Weights of a small transformer language model: RMSNorm before each block.
MLP neurons of a small language model. Each row is named by its layer, matrix (gate and up: input weights; down: output weights) and neuron, and shows model dimensions 336-431. Each number is 128 + 32 x the weight over its row's rms, rounded and kept within 0 to 255. Numbers have three digits each. A neuron's up and down rows have the sign that makes its largest values positive.
After each neuron's rows, "fires after" lists the tokens most often just before its 100 highest values on Wikipedia text that the model never trained on; "fires before" lists the tokens most often just after its 100 highest values on Wikipedia text that the model never trained on.

L2.gate926:081154145146067143130129081105122115172135108109096131160121095165103146141121095067131101185164139223118142156139150139138114158125168117136158125097089128116155164064144175123083202221119113114113134107099135121090087153090075161135088135131088066181166105097159194173065154121128101147
L2.up926:151099134133129147123047113133130084141121133123102142163128116128119182147087148176059103092101141183145121181129187162061155116148116116119104082145129126099112150127123173102096149065073167074064101081141112072108171110078143145107106128100122092119150114143086141146101161102095156113
L2.down926:138103067195119184139148119154191084156141132172109148146142125139088187145134104106098095046110119095121115161091132201056111102117111154124060108118096080131059104092132143091164119089135099104109123112129097074069149085065140110134156095146141092169122124116091112102125130147111162102
fires after: ".", "s.", "\n", "ers.", "es.", "a."
fires before: "\n"

L11.gate1029:187109136150121162137071145092177096148100164109089117106142105114123151150065107129154128125082147123080160144058178078110101124123144099140168100099123104125128140088174129166117166118128127182115181082157118125162163133094100139122197114159154172187121128091124108113140127151071184100
L11.up1029:170136098166193197124070153105177117152126160148073119162125117096169138127109078140162109108107151154078138169084151115118102118143133125119166109113164088089110109110221114152155091119134081123120091080154135064109085095141140172143122166131162152116094080164080127141156116196134125083
L11.down1029:157149148164167131205087169109138134137092141111074153108134158106122122138116123143158150135129147115071154103048171071142061131106179157132141095145072068123146118139155134153165189145139100126154105152160127079125139118138099148131102150162105125155140108151099129104092075107117170138
fires after: "\n", "|---|---|---|---", "view", " ="
fires before: "\n"

L3.gate49:126127106091107177178108132140118166148137097127095116180133131102139074101136170128127222106150099089149137133113135126167084188093078086163135094092163109103105106108111080082130155165133131119055080084058121121113114164163076132136120116178139142109089162078160129147097136143120117142
L3.up49:085142123120154200129044111151122166081129072198139119160141135168114138139153072130141213128139064079118080099152160171095139161094105115144102200157134178137090149082104094086143133088113102060103098078064125126156120109137083134146168161155127154118143165061114097118104128159060131151
L3.down49:092126120142188198119072168125143181123096174207150180170124095148093145120137140156181077116120099127039157103145144140107145156189106061167093100105140197141139110093139048076160135137134067100163083120133134140127096123140089095134130177125141156114116084115160154107175131095139096116
fires after: "\n", "e", "Re", "view", "==P", "|---|---|---|---"
fires before: "\n", "==", " ==", " scores"

L10.gate127:082112107173141133139060160072145124084140096099119149145107151135140103113181176159121125182146108103046114095086138105127177132142100110111173142186096100135163104137070130164052133123216112126088058145192167127097132134090146158099083129095101122122127144108086130117126122071077157144
L10.up127:151100148161136133117075115085182176120103135141137116164103179140149121084074144113092118139139105131151115021175092165108102172090128085177127151145112157131144180068133139140066105088114120103089160133117054081106182129116140207199055101165145201157127117171171171051095130126035158154
L10.down127:160105156098171087114088110086149135188115164107176191101124174133033161184114144174101156155117160166062125076101178105091086177088194109148115109154132160098160119143168112181139127094164108135108105134193170114093157122150163131142115102070151097059160115128087075108104102128087103105
fires after: " |", "|", " Team"
fires before: " |", "–5", "–3", "\n"

L13.gate845:098145185140156118192126110118134153172147162162086100140166126132130186106088147100094155126067130075088123154168144124128090108134124120142172109129129109124125100100104191185074069129090046131133150113118143126068121148124121175150105167153126104146148152109119184079111149153136130140
L13.up845:154134109208171139130054107079115159128177146138131112141122169083147112095105172064201096129099120143123160113084189147174067196110113068147186145100110121097085125082135154161184146161145127122113139057099100098116092105119104115145141091109141152150082085102115094152144154103128097096
L13.down845:142146143087078135105227105105154174146140106109101136080127112172169095120140137144115125080122115089113123168111099100130110095120151172073116137143082121130087142066127161113131081121160104120121154156105117112129095158078152122117152112124114133150127149104155194160153142137160070145
fires after: " "
fires before: "\n"

L13.gate356:166116105127128187098147110147155152163146127144099161124074158100106160116078096114098117148088062091177163124067114131118144185145057131100129103153139118121106121139191139092120123123127100108122123148110162095097132114063105164158101134088096137200192207063104150094208129060166150156
L13.up356:130175094136191185145158155165118143127136120020102146123102091111136108107107147093111106144122118095188161137112171200127155124195118120138088134172125111108100150142097151090138096113125116080157159112162131169157178138106089126082109067152108080140127171097112134114125092107097173187
L13.down356:132094129115141161140105136067090145083103105075112103103122132138112154079176081191172116107125118128123151147086090087124170177059123130119149105145147074148118171099081118114201118080080119108071119102147074172120129075099128133203212143149132122155112131125066104166103088132191166096
fires after: " |", " was"
fires before: " |"

L2.gate314:163180146171098091058126098188122130113185138091101116137125120056103135103145165124130129104099108095068190058117215109088180126165160144101182082205128108062138145151171122116152154085125039203134108131112168059096137144166073107121148153096141123110144060120155123194111128122054133104
L2.up314:143152153186154104053155099164080075166169090138084094076143166142163120105109073148128092137130079082128185107148186126111136161143190182074143075144073130072176126163129111112167193121117090173116161131134140063089144122151069075124086147135109154163163137109161121162188141083088132148
L2.down314:101177119145085081108144083122144089133121161120152144109144095143144142111112159113097168141162126099093097140188209145118127165103162140109142053162099113094138132196092092125126199143169090157147097131117146063172123150134120087141138159089146141088163067153114154150141145107048109140
fires after: " |", " 3:", " 4:", " (", " (5"
fires before: " |", " kg", ".5"

L2.gate1287:120170133172130141076114154108093118084135118092136125127131173076130147072145109186144103156128119171132161120155116171119228146106213140104113101114098096155207165088115136164122168179168080145111148169137144130133123091090069097140132137135121124176088048117139083191137181107046120148
L2.up1287:103201129176135169105094109119114125069143146080085116114135173114111178089112119170153118126095099136162148144168155178125229153119182141181134098115130085128181152094126135214106155145109113151150106165112139133137136095157130112168126134206145173194075069147133094188142146091087117175
L2.down1287:145205180111157118150164129091166125083158128126124170085105161072111165097115094151173136082130102064101149129165108141155147197107214159159056110194127106172170137163105077203128147137087152083112100116132136142168105130127131056132144169150114160123051110147116112161166167124098112128
fires after: " |"
fires before: " |", ".5", "'", ".1", ".7"

L2.gate216:116110102108123114131081158077157191111131073126103152096137125172110153110071117130154123203077122141156167177225099134077160072145090146115188150079116192106163099144120125128146090143132108165132093075115139046094123117118129135137162128154144153147146110165047121190141100138149163103
L2.up216:163180139141133207129159159076160094102176114139160115163138173114147126064106141129150103173050183167082127139156136114145119037143069163097177063062119087130110157096131090176133126111129082136121103096132125135114106170127119145114126084135093122145140105078108109133107129054116106131
L2.down216:156171151114158127138114190146129138120097098166099120127131180110178103086038087154142145168099131130111143138186122088124064087145088174110143116123081156118098118117061146113135122179125074116125151066082119153144115165155111121157059141140092197095141093149145082127147114091117163100
fires after: " |", ";"
fires before: " |", ";", "17"

L2.gate284:115150124156157074134129088136142121116162143152117198175101175136126190132104118179174120154130070110136194090142140117081148127106166138089144116049106119097179177123094189120109137163048113156100131131134100159142184103090106106083066136179134162212105159111120139132190142062150139134
L2.up284:155110071091082078144125163094151182139106102142095133194091189113127125144096137140130101177133059123136159185160114106038156107106125128084101099057134147113130110087104192134110144120123177148121090154129116183100158082157107140110140156158079099162156171149087140175245116085134092163
L2.down284:130148094115120105173071106142121136134128152112093196177080126131142214151144143145174163142176076079068160110163168137105178152149174132099092058132118154079198101117128174083174152165108128119139117140159101104154148106105104134086100089146164074114115124114149164112185184075123113143
fires after: " |", " the", "|", " ×"
fires before: " |", " m", " (3", ".4", ".0", ".6"

L10.gate517:100194159145108188168070138135083092157118140118121146120085149155145189139115183130137133143159123116095125183158093114133130136066145099159043104118074086132095113106129138109148181120061148114118169064132143118143137142122134097154107091151115168162129141095160185090094121101126118143
L10.up517:106102119111170134149160124108118114083126130163119041095138080198140169125131045114097123102094128089185117100144113197154215116125134164133179117118099124078113109126077136179089124109051106142110153081121169115101160121125148162156101125136124098056127125139145240101107135155092112091
L10.down517:152125183048162086178075121093138090122130098146200102092149139144118188124145115116144112099146121088143152072143122129149084094076097140160136142149141164106099130084072183136098147148152138105071182122116099135138128113146109123208178080126082080143098117075052205101114134127165079074
fires after: "|", " |", "===", "\n", "=="
fires before: " |"

L2.gate322:120120118130196121111122152165119125115094079081104144099160092134153116145197081154184094207104058141182184092101103091094146147122092136079192128132150126096159134143144100109135169144123079202101156107115080092060131108128146086120096129160098128161115069125117143133155224113162143122
L2.up322:083144131138129129098152101148124103089194136060102063157126048142158151173137171113108135139078127130133106075088134104133155186116092108131099141100158129100161115116062098090201135129179028149105097122152127120122069144132121157084131129119089136089094135150155098157099133073099092196
L2.down322:117178148121125128059138161118180147101129106145117126103114133133120138175102146141092083117134119168134121091145137122067147148148065114090128131163148139130118098148076090116189131119144103183136164090125194096104053145148096144148114181103085129091060131115114125088107100093167117157
fires after: " |"
fires before: " |", "',"